config.yaml
d_mlp: 832
activation: "swiglu"
norm_place: "pre"
lr: 0.00172
beta2: 0.98
train_tokens: 1247000000
MLP neurons of a small language model. Each row is named by its layer, matrix (gate and up: input weights) and neuron, and shows model dimensions 224-319. Each number is 128 + 24 x the weight over its row's rms, rounded and kept within 0 to 255. A neuron's up and down rows have the sign that makes its largest values positive.
After each neuron's rows, "fires on" lists the tokens most often at its 100 highest values on Wikipedia text that the model never trained on.

L11.gate418 [156 151 153 134  89 113 147 163 119 105 147 145 139 110 173 100 157 141 110 163  86 142 157 151 131 120 134 159 163 122 107 125 136 148 147 118  94 134 141 172 117  87 118 114 119 118 113 125 164 112 121  96 131 128 115 131 143 135 111 118 134 110 147  99 134  93 155 165 149  87 107 149 144 139 128 139 125  94 152 128 127  82 164 127 129 140 117 171 154 114 147 144 177 112 154 120]
L11.up418 [149 149 118  98 118 120 147 126 148 103 144 130 120  92 132 123 133 136 119  95 150 165 102 154 139 152 115 101  96 130 122 126 131  80 152 129 156 104 118 165 130 129 145 128 138 160 150 127  66 122 158 120 143 126 144 108 131 152 150  99 140 103 133 110 141 151  82 143 132 100 144 147 136 149  88 148 108 118 125 131 152 128 122 130  98 135 128  79 119 115 105 132 164 131 114 164]
fires on: "er", "d", "or", "alt", "o", "ey"

L11.gate375 [146 146 149  91  75 152 147 112 155 125 154 116 120 101 132 129 116 158  77 137 159 115 161 107 120 132 134 150 115 148 140 119 181 142 114 115 110 151 130 130  89 107 124 127  92 170 162 112 137 108 125 119 134 167 149 124 141 167 139 156 111 124 121 136 125 169 153 158 163 141  96 111 133 126 132  84 138  95 155 105 125 146 153 150 111 145 169 144 125 138 138 103 109 115 125 124]
L11.up375 [158 139 197 127 126 106 112 147 142 150 125 129 132 132 118 113 100 178 137 132 103 103 163 142 143 117 117 142 149 109 140 151 142  88 123 104 131 109 137 117 164  89  86 183 158 166 157 127 167 113 108 134 140 102 126 117 104 105 112 106 142 146 104 149 151 140 126 130 142 106 112 110 101 138 141 136 148  76 117 158 164 172 176 122 107 107 127 117 121 140 112  75 164 126 133 153]
fires on: " and", "ed", " or", "ing"

L13.gate688 [133 121 159 134 150 132 133 121 137 136 154 108 140 162 104 162 141 140 112 124 138 121 140 178 171 149  93 163 118 143 158 142 150 150 153 110 140 127 127 147 131 127 135 149 153 137 171 148 151 125 117 154  93 137 138 144 109 148 130 107 126 132 137 135 104 123 135 171  76 120 113 159 143 174 107 124 151 124 167 103 146  90 144  78 120 144 131 164 136 120 133 125 174  93 127 124]
L13.up688 [111 133 143 167 122 145 115 127  91 118 103 129 141 152 158 162 173 138 119 136 143 156 174 115 134 171 124 104 143 145 154 131 114 120 110 144 172  81  93 110 132 122 123 104 113 118 128 103 114 129 118 132  97 122 139 128 100 141  97 127 113 130 129 142 136 130 116 108 121 161 143 145  88 124 142 112 146 153 114 144 112 124 157  93 156  97 135 108 136 181 137 117 103 124 151 119]
fires on: " was", " Be", "e", " Pe", " is", " Man"

L13.gate467 [ 92  76 121 121  85 121 145 146 134 125 107 147 150 108 143 138 134 159 136 111  88 126 136 137 112  74 114 111 110 143 131 147 132 131 128 117 117 117 119 128 187 113 186 121 122 142 145 138 169 137 138 159 132 120  84  81 171 113 113 136 169 122  89 113 145 154 177 147 116 115 103 149 122  97 158 149 106 110  98  89 139 147 134 158 139 123 145 131  83 122 121 106 125 147 160 142]
L13.up467 [137 135  95  90 125 139 126 110 128  74 132 100  99 113 120 120 164 134 129 138  79 192 174 122 150  97  89 120 139 149 109 114 128 181 121 126 186 125 143 145 161 142 161 117 134 141 122 141 170 150 146 104 126 103 125  84 112 122 100  98 106 188  95 127 120  94 139 128 158 126 126  94 119 150 131 133  94 133 135 148  84 152 117 112 139 100 117 126 130 183 104 127 157  96 133 107]
fires on: "al", "ft", "ic", "as", "am", "ual"

L11.gate492 [124  97 111 122  83 145 139 128 127 167 144 153 178  88  99 100  88 124 157 129 160  93 156 111  92 143 163 123 115  92 136 143 167 188 127 127  91 108 112 149  98 124 144 156 100  83 102  81  92 148 152 148 136 190 136 128 134 121 127 154 112 129 151 143 152 162 127 160 122 130 118 134 122 112 145 117 137 103 130 119 120 177 135 113 124 124 126 127 143 114  82  76 140 147 150 153]
L11.up492 [170 127 114  99 106 157 118 110 131 133  97 153 124 110  99  87  87 225 158 123 147 134 138 120  86 138 143 152  93 135 139 127 156  81 127 105 124 133 138 142 117 128 105 151 150 113  92 111 104  59 137 115 112 103 124 138 104 147 159 161 162  95 104 134 135 149 128 160 107 119 108 136 126 123 161 131 161 130 130 113 138 148 146 112 142 123 131 104 130  88 102 127 144 168 122 149]
fires on: " served", " played", "ing", "N", "ed", "ollow"

L12.gate610 [109  68 149 161 123  91 113 121 111  87 118 114  95 133 118 158 134 111  81 114 130 132 148  98 104 126 132 137 123 170 111  69 134  74 178 100 136 148 125 149 143 156 149 161 117 126 165 131 112 134 123 149 139 145 139  88 156 152 136 126 132 137 125 153  98  82 112 144 153  97 137 144 131  91 116 100  87 148 127 110 105 154 134 150 138 141 151 123 145  90 101 110 154  99 133 105]
L12.up610 [119 106 154 125 144 114 127 124 132 158 126 126  67 153 158 158 150  85  92  94 148 139 160  82 118 137 127 112 143 158 194 116 148  87 167 124 118 159 161 125 138 107 103 141 135 129 105 117 135  78  79 119 127 136 164 135 127 123 133 152 115 101 128 147 129 123  92 104  90 142 187 120 137 122 113 108 121 131  87 117 105 158 121 105  80 140 127 140 109 144 106 132 106 156  85 116]
fires on: " |", "|", " (", "-", "b"

L11.gate807 [151  84 142 169 123 122 144 150 116 144  88 116 136 104 115 134 125 152 109 115 102  92 107 183  61 144 104 141 141 133 143 109 108 127 130 138 112 132 161  94 120  86 188 145 112  96 135 115 151 169 124 112 113 139 144  73 150 129 107 115 108  98 116 122 111  96 150 133 143 107 104 136 178 142 142  84  97 145 140 138 122 154 117 162 169 125 105 104 163  97 152  80 105 181 117 150]
L11.up807 [144 126 161 107 166 109 116 114 119 100  95 119 194 146 140 155 132 111 137 132  85 112  89 122 131 140  77 122 133 172 125 124 122 146 133 161 157 138 115 131 130  76 156 149  99 145 110 171 138  93  77 129 139 154 112 156 124  74 136 164 154 134 117 129  98 137 121 145 151  90 121 140 144 147 168 122 150 100 151 126  87 161 116 126 132 127  92 146 102 127 186 128 127 150 115 130]
fires on: " |", "/", "ile", " River", " while", ","

L11.gate796 [144  96 137 151 124 103 119 144 132  98 115 100  77  96 133 106 122 142 122  75 125 137 116  88 112 123  89 106 155 111 150 155 148 105 119 105 101 139 130 153 121 114 132 139 108 183 108 194 135 116 141 115 148 110 163 142 125 143 149 106 152 127  78  83 151 103 125 140 153 124 166 108 140 154 128 136  60 164 124  84 144  82 137 165 146 153 144  95 160  85  78 135 135 160 134 121]
L11.up796 [147 129 103 104 163 152 139 149 137 154 124 112  85 140 172 167 161 145 112 128 115 151 131 147 180 116 105 142 103 131 124  97 131 146 124 126 144 148 133 177 128 122 123 151 149 136 118 123 195 108 150 103 151 127 133  96 139 108 154 111  77 137 121 117 135  81  91 117 136 136 136 138 118  83  98 100 106 111 145 140 110 126 165 115 136 115 125  77 119 137 183 108 176 137 140 153]
fires on: "il", "ul", "ic", "it", "as", " \""

L13.gate305 [182 132 120 164  66 115 103  64 112 121 128 102 120 161 146 106 113 123 155 133 136 118 133 109 152  97 149 126 111  98 128  93 115 115 140 124 142 165 152 125  99 127 120 123 121 144 105 111 133 160 103 189 117 128 106 143 174 173 139 106 129 117  89 133 128 142 142 168 126 127 160 116 153 132 145 155  97 145 115 118 131 103 170 160 139 139 125  62 143 106  85 118 170 147 122 162]
L13.up305 [ 76 102 145  98 163 107 115 105 120  73 101 143  95 135 130 116 137 132 100 124 133 184 125 111 161 135 195  98  99 115 154 164 139 167 137 106 120 153 104 173 117 134 122 155  95 117  87  86 110 126  91  78 180 146 152 113 128 179 172 120 173 120  78 100 114 129 149 150 132 126 158 124 135 128 105 105 130 127 144 112 141 124 159 137 138 135 124 125 106 129  93  95 145 142 118 137]
fires on: "w", " W", "-w", "ew", "W"

L6.gate759 [102 121 137 119 145 122 144 128 104 125 168  79  94 116 171 142 116 129 130 153 144 134 111 131 126 127  93 118 183 203  97 157 142 116 159 124  83 118 107 126 134 119 174 129 152 110 144  97 120 120 137 116 103 143 106 107  98  63 124 101 123  22 145 119  98 126 115 134  72 123 135 136 151 140 114 149 136 124 139 141  56 108 102 131 155 149 153 154 120 167 130 140 129 160 122 139]
L6.up759 [112 132  93 142 102 151 153 109 113 107 142 115 109 128 155 157 112 124 134 121 177 122 153 119 112 129 111 133 153 163 108 169 165 130 146  84 108 117 122 137 153 165 162 110 146 109  96 111 139 115 145 132 115  94 109  93 104 107 112  94 142  98 136 149 102 134 141 160 118 143 124 133 158 116 151 127 130 169 122 106  83 111 114 136 173 139 164 181 152 160 183 153 137 137 142 176]
fires on: "if", "ah", "ab", "g", "ol", "ir"

L10.gate58 [144 121 135 145 112 179 135 121 122 112 105  93 143 138 117 160 172 107 135 105 147 136  88 105 141 109 131 163 126 156 146  75 118 147 102 129 110 138 115 142  49 109 130  91  96 122 104 112 102 123  73 153 115 144 145 155 130 135 137  99 166 106  85 139 159 102 157 167 156 158 158 139 153 106 139 179 124 177  97 164 138 118 135 133 152 117 154 152 138  93 154 160 126 150 141 156]
L10.up58 [142 119 139 140 114 153 113 139 119 168 167 169 126 126 162 105 155 120 116  84 132 175 108 149 163 188 107 131  85 140 116 121  95 144 140 118 159 166 101 135 129 105 122 135 153 119 105 117  82 138  98 106  88 143 161 144 122 116 119 145 138 133 132 154 121 105 100 109 117 152 121 114 144 141  99  94 133 126 129 146 125 169 138 143 162 108 113 123 167 135  82 113 126 108 124 127]
fires on: "ar", "or", "er", "il", "man"

L6.gate765 [154  99 109 133 148 135 131 154 125 144 141 139 145  76 131 159 144 116 115  95 121 123 158  73 136 126  98 123 162 143 118 124  96 113 145 154 123  78 135 131 152 128 129 119 127 155 103 105  89 151 137 134 102 134 146 130  94 133 122  91 132 106 112 135 116 106 165 112 158  91 124 139 140 114 146  85 136 111 157 105 146 139 148 153 147 110  97 121 136 142 141 126 141 133 110 140]
L6.up765 [125 104 134 114 125 151 100 141 110 138 126 134 129  96 114 169 108 101 136 130 153  95 133 110 128 128 102 104 105 137 160 119 113 115 119 149 141  91 116 148 128 163 126 129 152 135 136  96 116 168 168 136 124 136 145  92 139 119 123 126 141 122  90 174  99 121 157  91 163 104 118 138 141 123 155  68 109 129 178 109 141 137 114 177 122 157  97 131 113 135 121 113 142 115 108  92]
fires on: " pass", " leg", "ac", "our", "at", "ot"

L13.gate231 [146 133  86 143 119 165 124 112 110 123 169 138 113  84  90 159 129 157 115  92 119  84 162 131  71 143 156 145 142 138 165 144 139  98 140 133 151 127 140 124 139 101 167 128 145 109 103 138 138 111 154 101  95 183 139 141 125 120 114 165 113  89 137 136 100  97 121  80 136 121 134 126 154 152  76 131  97 149 128  98 136 146  97 155 136 119 123 133 131 110 167 113 161 151 133 126]
L13.up231 [151  98 106 119 146 159 104  86 107 105 144 112 131 133 121 140 132 137 142 133 127 133 132 102  73 152 167 155 137 111 138  94 149  99 132 100 160 122 126  98 106 122 157 141 120 109 135 168 129 129  93 133  95 132 121 105  95  82 115  74 108 122 114 151 125 118 143  93 116 168 153 120 129 113 143 171 101  89 152  88  98 142 107 125 157 133 147 146 116 173 106 178 134 106 134 117]
fires on: " in", " his", "ished", " about", "-"

L5.gate424 [150 149 166 131 119 129 105 101 109 153 132 145 115 126 146 128  96 116 160  99 116 171 141 135 160 111 152 109 187 164 138 113 124 143 121 101  90 129 139 143  86 107 156 100  88 173 149  92 128 141 123 156 105 113 146 137 131 106 117 104 103 151 132  87 161 130 145 142 123 140 132 129 133 140 148  97 113 140  85 145 124 123 144 107 147 133  95 175 126  80  75 148 158 107 143 135]
L5.up424 [116 105 170  96 137 112 145 152  91 130 141 144 136 129 132 138 119  97 156 131 134  96 122 124 115 127 122 139 155 125 103 142 128 153 104 121 145 138 115 134 175  63  88 135  98 123  70 132  92 116 153 101 143 142 162 186 147  87 122 163 115 155 108 143 160 116 118 124 148 139 148 140 134 130  94 101 127 139 124 130 121 162 116  88 142 108 130 127 149 106 144 128 122  88  88  88]
fires on: "end", "em", "ast", "or", "er", "ime"

L3.gate634 [144 131 154  59 131 131 150 109 152 164 145  86 120 147 128  80 150 139 130 139 147 132 121 124 141  74 125 115 165 166 147 147 124 126 157  85 147 130  80 129 111  82 170 134 129 152 155 125 111 117  98  99 167  80 116 109 140 130 121 126 124  96 152 112 122 174 130  76 134 101 144 129 105 153  64 111 133 160 136 108 106 127 105 167 119 138 166 133 145 148 122 136  74 133 151 142]
L3.up634 [116 114  62 153 160 120 121 103 144 146 132 156 132 123 145 137 125 105 144  97 132 111 121 149 130 110 176 123 137 141 115 155 136 117 132 134 149 153 156 152 129 160 113 106 110 112 136 107 125 171 130 165 124 101 104  93  91 139 146 103 130 156  91 129 137 113 121 123 133 124 201 185  94 121 162  89 176 137  82 137 110 120 121 111 141 107 137 141 127 159 101 110 127 108 164  90]
fires on: "ob", " Bro", "ro", "og"

L6.gate76 [124  69 132 134 160 127 132 128 123  38 142  93 113  98 169 157 126 125  98 142 147 117 154  88 128 176 131 139 110 150  90 111 129 115 144 103 141 168 105 168 128  93 166 124 129 121 131  95 122 128 125 133 131 157 109 109 109 125 151 110 122 152 139 133 100  85 152 153 159 128 127 112 108 149 145 167 159 110 100 147 133 144 171 144 118 104 119 135 123  85 126 155 152 107 155 179]
L6.up76 [131 117  67 160 146 158 139 142 124  99 118 131 144  85 122 126 146 115  84 125 113  67 140 125  98 170 128 138 101 147 136 120 110 113 122 133  91 131 107 125 115 143 160 124 126  89 104 107 142 125 125 152 150 141 175 119 173 147 124 155 113 132 124 102  81 110 120 142 141 114 143  67 131 104 111 199  89 132 118 146  90 135 122 113 132 108 124 151 100 120 133 165 137 118 121 166]
fires on: "R", "P", "j", "ore", "rop", "ric"

L9.gate765 [144 126 117 121  93 141 124 113 164 116 119 109  95  86 124 136 110 110 115 149 103 142 194 139 107 122 134 135 162 143 150 155 130 132 181 131 134 100 138 101  98 140 140 147 100 126 133 102  89 151 107 137 146 184 135 104 155 119 161 127 120 118  91 147 106  77  91 120 163 109 118 153 120 118 113 104  98 139 102 135 150 163 130 127  82 200 144 125 112 161 150  95 194 106 111  86]
L9.up765 [145  95 133  89 147 157  76 106 144 143 135 133  91 127 109 137  94 117 109 125 150  96 134 134 150 111 166  83 144  60 159 161 121 129 100 179 129 138 138 145 144 192 104 149 137 133 163 144 109 122 134 156 123 147 137 127 133 141  87 132 117 125 116 132 136  72 159  91  92 141 121 142  86 151 159 111 138 193  98 111 112 155 116 137 120 165  88 124  80  99 104 136 136 138 128  95]
fires on: "ri", " |", "ur", "-", "inn"

L5.gate699 [119 108 118 102 110 104 108 122 147 120 130 123 134 116  91 147  90  91 119  98 147  97 108 130 182 109 115 124  71 125  89 156 122 119 111 129 166 128 140 182 123 110 119 139 133 131  92  92 105 136 129 151 124 162 139 102 138 123 151 150 146  85 133 162 162 129 186 128  91 114 114 122 118 127 132 166 163  93 147 103 127 188  95 139 140 116 114  75 134 145  95 102 125 148 117 158]
L5.up699 [100  66 122 119 104 119 130 111 143 148 135 101 153 111 122  96  99 108 153 117 110 106 105 126 170  98 118 119 122 119 106 157 120 114 143 129 131 169 138 182 143 102 124 161 108 141  89 139 109 150 128 137 127 117 122  85 144  87 130 121 124  97 121 149 136 125 141 160  78 108  93 128 103  96 103 131 146 100 172 102 134 174  55 122 151 116 152 101 151 150 109 159 127 153 121 164]
fires on: " dec", "inc", " inc", "ec", "uc", "oc"

L3.gate388 [135 133 164 146 110 133 113  92 178 133 154 110  77 152  97 112 101 104  90 113 121 149 112 153 110 140 152  85 126 157  99 186 111 142 109 144 143 146 143 109 169  99 166 141 104 121 134 105 127 120 111 147 104 157  96 160 168 136 159 126 149 155 129 114 125 158 124 120 123 167 120 143 141 150 129 130 110 178 130 140 168 105 141 144 137 129 133 113 119 122 155 132 109 148 131  99]
L3.up388 [146 131 103 115 101 135 121 106 118  92 147 116  94 153 142 119 110 122 138 131 116 128 155 167 151 161 138 133 136 115 137 126 178 118 113 216 128 162 127  98 160 118 141 159 118  98 161 113 133 110 182 113 154 145 130 132 169 109 100 101 102 117 119 131 110 136 146 161 168 163 104 113 127 140 107 145 121 151 112  96 125 107 122 134 164 142 143 126 123 146 124 120 118 110 133  79]
fires on: "ail", " present", " sold", "ull", "cl", "ran"

L10.gate405 [108 136  97 151 118 124 114 133 142 142 116 109 139 125 126 154 155 124 158 104 104 109 102 117 134 117 154  70 142 114 116 104 155 137 149  98  91 150 152 115 169 140 133 104 141 105 134 131 157 143 160 108 100 168 118 140 162 109 148 165 108 149  77 139 124 132 158 153 135 125  93 152 130 123 113 164 122 139 154 110 107  59 138 125 122 118 131 134  93  95 119 135 133 107 107 169]
L10.up405 [130 138 124  97 151 117 143 152 201 118 153  99 135 107 145 140  99  92  94 153 145 111 151 122 170 130 122 152  53 144 130 156 141 152 153 126 116  60 152 107  75 145 109  97 128 135 155 155 121 102 104 160 121 143 114 119 141 111 168 108 138 140 118 126 139 115 135 156 150 127 149 115 120 122 153 120 139 113 114 132 130 136 123 136 163 136 120 165 141 118  96 158 135 118 157 135]
fires on: " is", "==", " was", "ed", " ", "2"

L9.gate285 [135  98 122 172 102 115 135 115  91 120 150 151 132  97 177 118  83 147 115 141 139 117  95 166 146 143  79 145  98 110  69 134 136 143  96  94 135 123 153  88 133  79 143 137  98 113 166 123  89 154 107  97 141 142 124 130 164 108 139 132 118 119 108 121 110 136 180 182 141 116  91 168 164  88  80 121 118 115 131 137 117 195  97 135 157 129 128 108 108 107  96 128 135 118 106 174]
L9.up285 [150 110 123 110  90 144 145  94 133 124 170 130 159 127 136 136  93 161 117 153 133 105 111 154 144 117 143 116 126 170 102 122 105  80 117 145 126 138 137 128 146  66 150 162 132 117 142 121 147 144 122 143 119 148 104 133  85 118 124  90 165 100 116 157 110  89 136 128 124  54  97 171 114 133 166 153  97  95 132 109 145 121 146  55 156 131 149 137 101 104 125 124 122 163  94 147]
fires on: " while", "ing", " career", "ile", " After", " following"

L7.gate370 [141 128 121 119  93 156 105 133 115 165 157 135  98  65 140 153 128 133 133  98 137 108  70 163 106  98 120 117 134 102 102 109  91 154 106 164 102 109 122 125 113 139 127  95 133 149 154 132 124 161 112  91 138 173  98  98  76  85 151 109 146 134 105 127  75 126 165 154  96 105 173 139 107 141 101 103 166 102 142 123 141 127 121 147 135 145 114 116  92 151 134 134 127 117 130 164]
L7.up370 [146 118 167 151 154 130 171 108 101 171 108  73 124 124 120 126 118 106 123  97 123 138 110 122 154 103 101 135 125 156 126 110  87 103 121 159 141 113 120  92 164 131 131  91 136 106 160 138 118 115 141 123  90 142 168 126 117  99  69  93 172 131 131 145  83 148 107 143 109 111 109 117 131 135 151 133 151 103 131 116 108 148 105 130 164 133 163  69 112 148 108 109 183 150 108 153]
fires on: " n", " Wh"

L12.gate547 [108 130 117 127 141 122 161 145  70  88  82 136 165 104 115 190 154 114 134  85 158 112 115  80 141 108 163 133  98 125 130 128 137 155 126 125 111 107 115 115 115 118 139  94 127 146 133 135 137 139 126 153 108 167 123 106 128 140 104  95 131 146  99 202 105 127 137 126 141 107  97 148 153 108 117 140  92 128 159  74 108 102 120 113 120 131 153 116 114 140 120 149 185 129 122 179]
L12.up547 [118 154 127 132 146 139 115 133 162  88 135 128 135 137 165 143 155  91 121 183 153 153 151 118 127 137 107 130 133 179  87 151  77 134 132 129 147  91  90 140 128 120 171 124 131  76 156 102 170 124 164 128 133 165 115 124 154 142 133 133 111 167 165 153 135 119 161 101 124  96 146 107 122 107 133 140 149 128 114 142 128  87 153  96 183 113 151  98 118 133 125 141 136  95 125 129]
fires on: " g", "g", " was", " beg", "b", " is"

L10.gate234 [154 173 173 151 169 104 132 127 146 154 133 166 139 125 150 134 129 155 150 166 129 181 156 111 112 154 108 138 140  88 132 116 142 121  81 160  81 114 127 121  92 123 123 127 113 122 116 132 157 137 142 108  94 167 125 120 123 109  95  95 115 100 123  85 125 149 120 107 144  78 110 135 150 124 171 147 146  79 150 108 155 135 153 163 121 156 105 130 168 138 158 132 149 111 137 157]
L10.up234 [114 146 169  83 134 130 147 145 124 151 169 137 112 124 122 139 122 103 115 138 147 138 126 120 119 113 135 101 115 132 133 116 115 127 150 114 113 122 134 109 141 128 137 137 102 111 159 136 143 131 104 109 124 129  99 142 154 114 123 143 154 138 172 108 133 121 120 145  90 125 120 126 159 133 139 170  99 180 127 109 160 129  78 142 149  85  86 157 166  91 137 143 135 126 143 161]
fires on: "er", "d", "j", "im", "gh", "s"

L5.gate302 [159 123 116 186 140 112 102 100  91 109 124 129 162 118 117 120 137 130 130 103 100 149 153 132 126 138  82 153 120 165 145 137  88 148 150 104 136 120 120 166 138  77 119 121 140 117 127 108  77 122 130 145 162 130 129 160 133 115  82 126 116 136 146 130 127  88 125 149 101  94 182 195 108  79 158 111 121 102 145 188 111 122 143 115 142 111 142 105 174 133 108 149 147 121 142 141]
L5.up302 [147 153 152 152 125 103 100 136 147 100 131 150 101  69  88 132 110 146 169 116 127 172 129 131 131 146 101 129 132 124 131 173 116 134 130 125 146  85 114 151 156 124 125 144 102 110  97 125 135 151 135 149  85 102 178  89 146 125 118 131 125 119 100 140 108 147 149  87 120 147 133 134 135 103 129 129 105 126 113 115 135 122 113 136 125 119 123 151 106 161 137  92 177 173 113 123]
fires on: "az", "at", "ot", "fess", "op", "an"

L3.gate174 [114 157  83  95 124 119 150 132 146 121 128 179 125 112 151 134 102 120 157 115 145 145 144 139 126  86 166 101 135 164 132 144 145 158 150 116  85 150 161 128  98 100 138 127 149 125 148 116 123 111 108 192 136 153 103 177 169 131 146 144 152 135  92 150  94 155 124 112 111 109 110 107  87 122 139 130  95 109  74 131 176 151 110 171 116 149 166  94 132 127 133 107 142 113 134 114]
L3.up174 [152 155 103 180  98  97 144 134 130 147 129 158 137  84 105 178 107 139 184 123 166 130 112 145 143  74 124 129 135 169  77 155 113 133 120 146 127 165 177  72 116 147 123 125 125 118 119  89 112 134 140 159 133 173 121 145 107 111 163 103 132 140  92 166 148 154 141 119 135 118 112 114 116 130 176 136 102 125 110 126 155  93  79 162  92 181 139 132 124  71 148 117 173 132 133 110]
fires on: "ail", "able", "oc", " went", " married", "ale"

L12.gate204 [ 64 106 109 160 116 147 104  96 118  87 102 119 140 140 113 148 134 143 122  68 109 119 115 166 152 118 135 130 124 124 131 116 122 114 145 109 111 137 122 121  82 115 105 167  96 140  64 128 111 111 146 137 124 127 143 136 124 140 114  77 147 105  93 177 135  84 178 162 138  88 139 118 144 122  88 119 104 143 113 150 140 128 122 123  73 121 123 141 145 138 143 130 105 102 118 118]
L12.up204 [146 145 144 112 142 168 107  88  90 146 141 126 174 118 152 143 152 112 120 134  95 106 141  94 159 112 154 105 172 139  87  86 104 120 121 140 129 156 145 148 109 121 119 134 142 119 127  98 116 103 123 113 122 167  89 132 129 166 153 143 142  66  88 128 110  90 206  93 113 102 114 129 135 121  99 152 105 147 164 139 103 116 123 130 133 117 124 119 153 124 109 190 112 137  88 156]
fires on: "ph", "am", "ad", "st", "ro", "ol"

L9.gate162 [162 128  97 155 110 136 101 105 122 158 136 121 226  79 141 136 156 162 117 134 130 134  97 128 112 144 135 142 135 126 141 119 144 152 143 161 121 153 117 128 148  98 110 145 130 125 126 136 111 128 164 132 130 172 143 128 134 142 129 130 110 118 137 113 112 125 153 142 143 136 126 109 151 144  89 127 130 169 117 112 118 116 106 136 160 148 170 191 142  92 126  87 145 118  86 157]
L9.up162 [164 118 134 167 105 113  82 128  98 122 124 161 190 114 124 159 135 153 110 149 180 134 125 115 110 141 146 157  99 135 100 114 136 136 125 141 121 148 133 103 162 122 158 136 116 102 108  87 102 122 154 138 144 164 128 155 128 129 143 153 128 150 137 114 134 107 145 143 128 116  84 126 129 126 102 143 157 135  68 109  87 163 105 117 188 120 112 126 132 107 148 140 124 173 113 120]
fires on: "ing", "s", "t", "ated", "es", " played"

L7.gate218 [146 140 137 134  94 103 165 148 149 142 125 131 162 120  97 133 121 164 139 121 140 159 134 147 141 114 157 150 123 123 101  86 125 106 152 100 110 142 156 161 159 137 122 118 110 136  94 120 143 118 139 114 143 148 128 113 165 114 146 121  88  90 112 113  64 151 135 110 123 135 144 156 110  93 132 122  81 159  94 153 146 141 142 142 108 121 164 157 139 153 148  74 153 107 170 111]
L7.up218 [ 86 102 125 119 137 124 150  86 114 132 126 169 142 124 143 120  73 138 127 136 110 121 149 143 123  83 119 120 175 170 124 110 120 122 139 101 115 135 140 103 121 114 117 148 133 186 175 129 164 140 121 116 158 145 165 110 154 108 157 158 147 108 158 117 128 131 172 114 170 128 185 108 130 130 140 100 135 124  95 130 129 149 137 119  91 130 146 100  72 144 165 130 168 103 137 147]
fires on: " sc", " em", " fem", " Sc", " pol", " sh"

L7.gate494 [117  92 139 123 149 138 142 115 165 101 138 125 160 107  74 128  93 150 139 129 133  86 122 178 126 155 134 118  88 165  99 143 115 111 197 149 129 118  98 129  85 156  92 152 143 108 125 148 115 117 138 167 134 127 188 124 160 144 138 142 146 104 154 167  88 120 117 108 107 123 177  89 128 125 127 119 150 106 136 102 149 194 109 140 113 111 159 124 108 174 122 124 113 145 119 113]
L7.up494 [134 126 140 133 130 103 147 127 177 123 108  66 152 131  94 108 123 141 158 150 121 150 135 159 145 128 124  69 128 129  99 153  92 122 136 158 112 108 135 137 125 126 111 167 165  94 102 108  81 121 180 164 165 100 141 135 137 153 121 133 145 121 153 105  87 128 151 116 128 183 134 114  78 115 143 163 138  94 130  75 133 108 141 101 140 131 148 104 107 164 151 113 112 108 144 163]
fires on: " c", "uc", "oc", "c", " Conserv", "cl"

L3.gate413 [ 98 105 113 162 168 131 125 109  97 118 164  81 106 118  84 144 145 156  98 156  95 115 150 125 106  93 150 119 110 132 158 104 136 113 136  95  88 146 125 156 169 111 127  73 112 143 128 143 135 148 148 199 146 171 126 150 124 132 134 123 133  98 115 133 127 125 136 134 111 167 107 108 185 172 116 149 111 170  93 164 140 121 141 116 121 102 157 143 166  86 120 107 100  88 125  99]
L3.up413 [119 120  97 148 148 106 142 126 138 139 141 126 127  96 131 177 143 122 117 157 143 154 124 146 121 130 120 187 140 152 118 130 167  99 132 114  75 134 126 148 136 122 143 168 131 130 142 142 159 109 125 108 170 125 137 155 132 124 111 117 122 111 130 118 124 201 141 129 126 143 128 137 109 128 162 120 144 127 130 152 123 135 171 109  91 130 128 127 149 141 127 151 124  95 148 164]
fires on: " contin", " sett", "ong", " exper", "forman", "ins"

L11.gate715 [137 129 139  92  80 108 106 131 126 107 116 138 165  98 148 129 150 131 127  72 133  89 102 105  98 172 100 128 147 130 119  81 118  90 126 102 142  76  78 130 129 113 141 110  90  78 153 131 171 141 160 162 127 141 163 143 159  93 157 152  98 106 111 111 141 162 183 166  98 118 127 130 145 104 122 123  96 144 113 135 150 146 115 112 136 157  99 123  88 118 172 131 138 144 158  94]
L11.up715 [122 126 165 118 153  78 143 111 135 109 134 112 178 105  90 147  95 133 136 151 142 112 151 164 129 140 146 113  90 110 121 136 131 150 100 171 131 106 105 114 138 128 119 106 142 182 121 131 126 118 112 113 113  94 149 103  95 102 150 126 114 150  94 145 162 196  92 155 117  92 154  83 157 129 108 125 150 146 108 191 165 115 134 103 113 142 109 121  86 168 110 138 118 118 104 136]
fires on: "at", "ms", " and", " And", "att", "ath"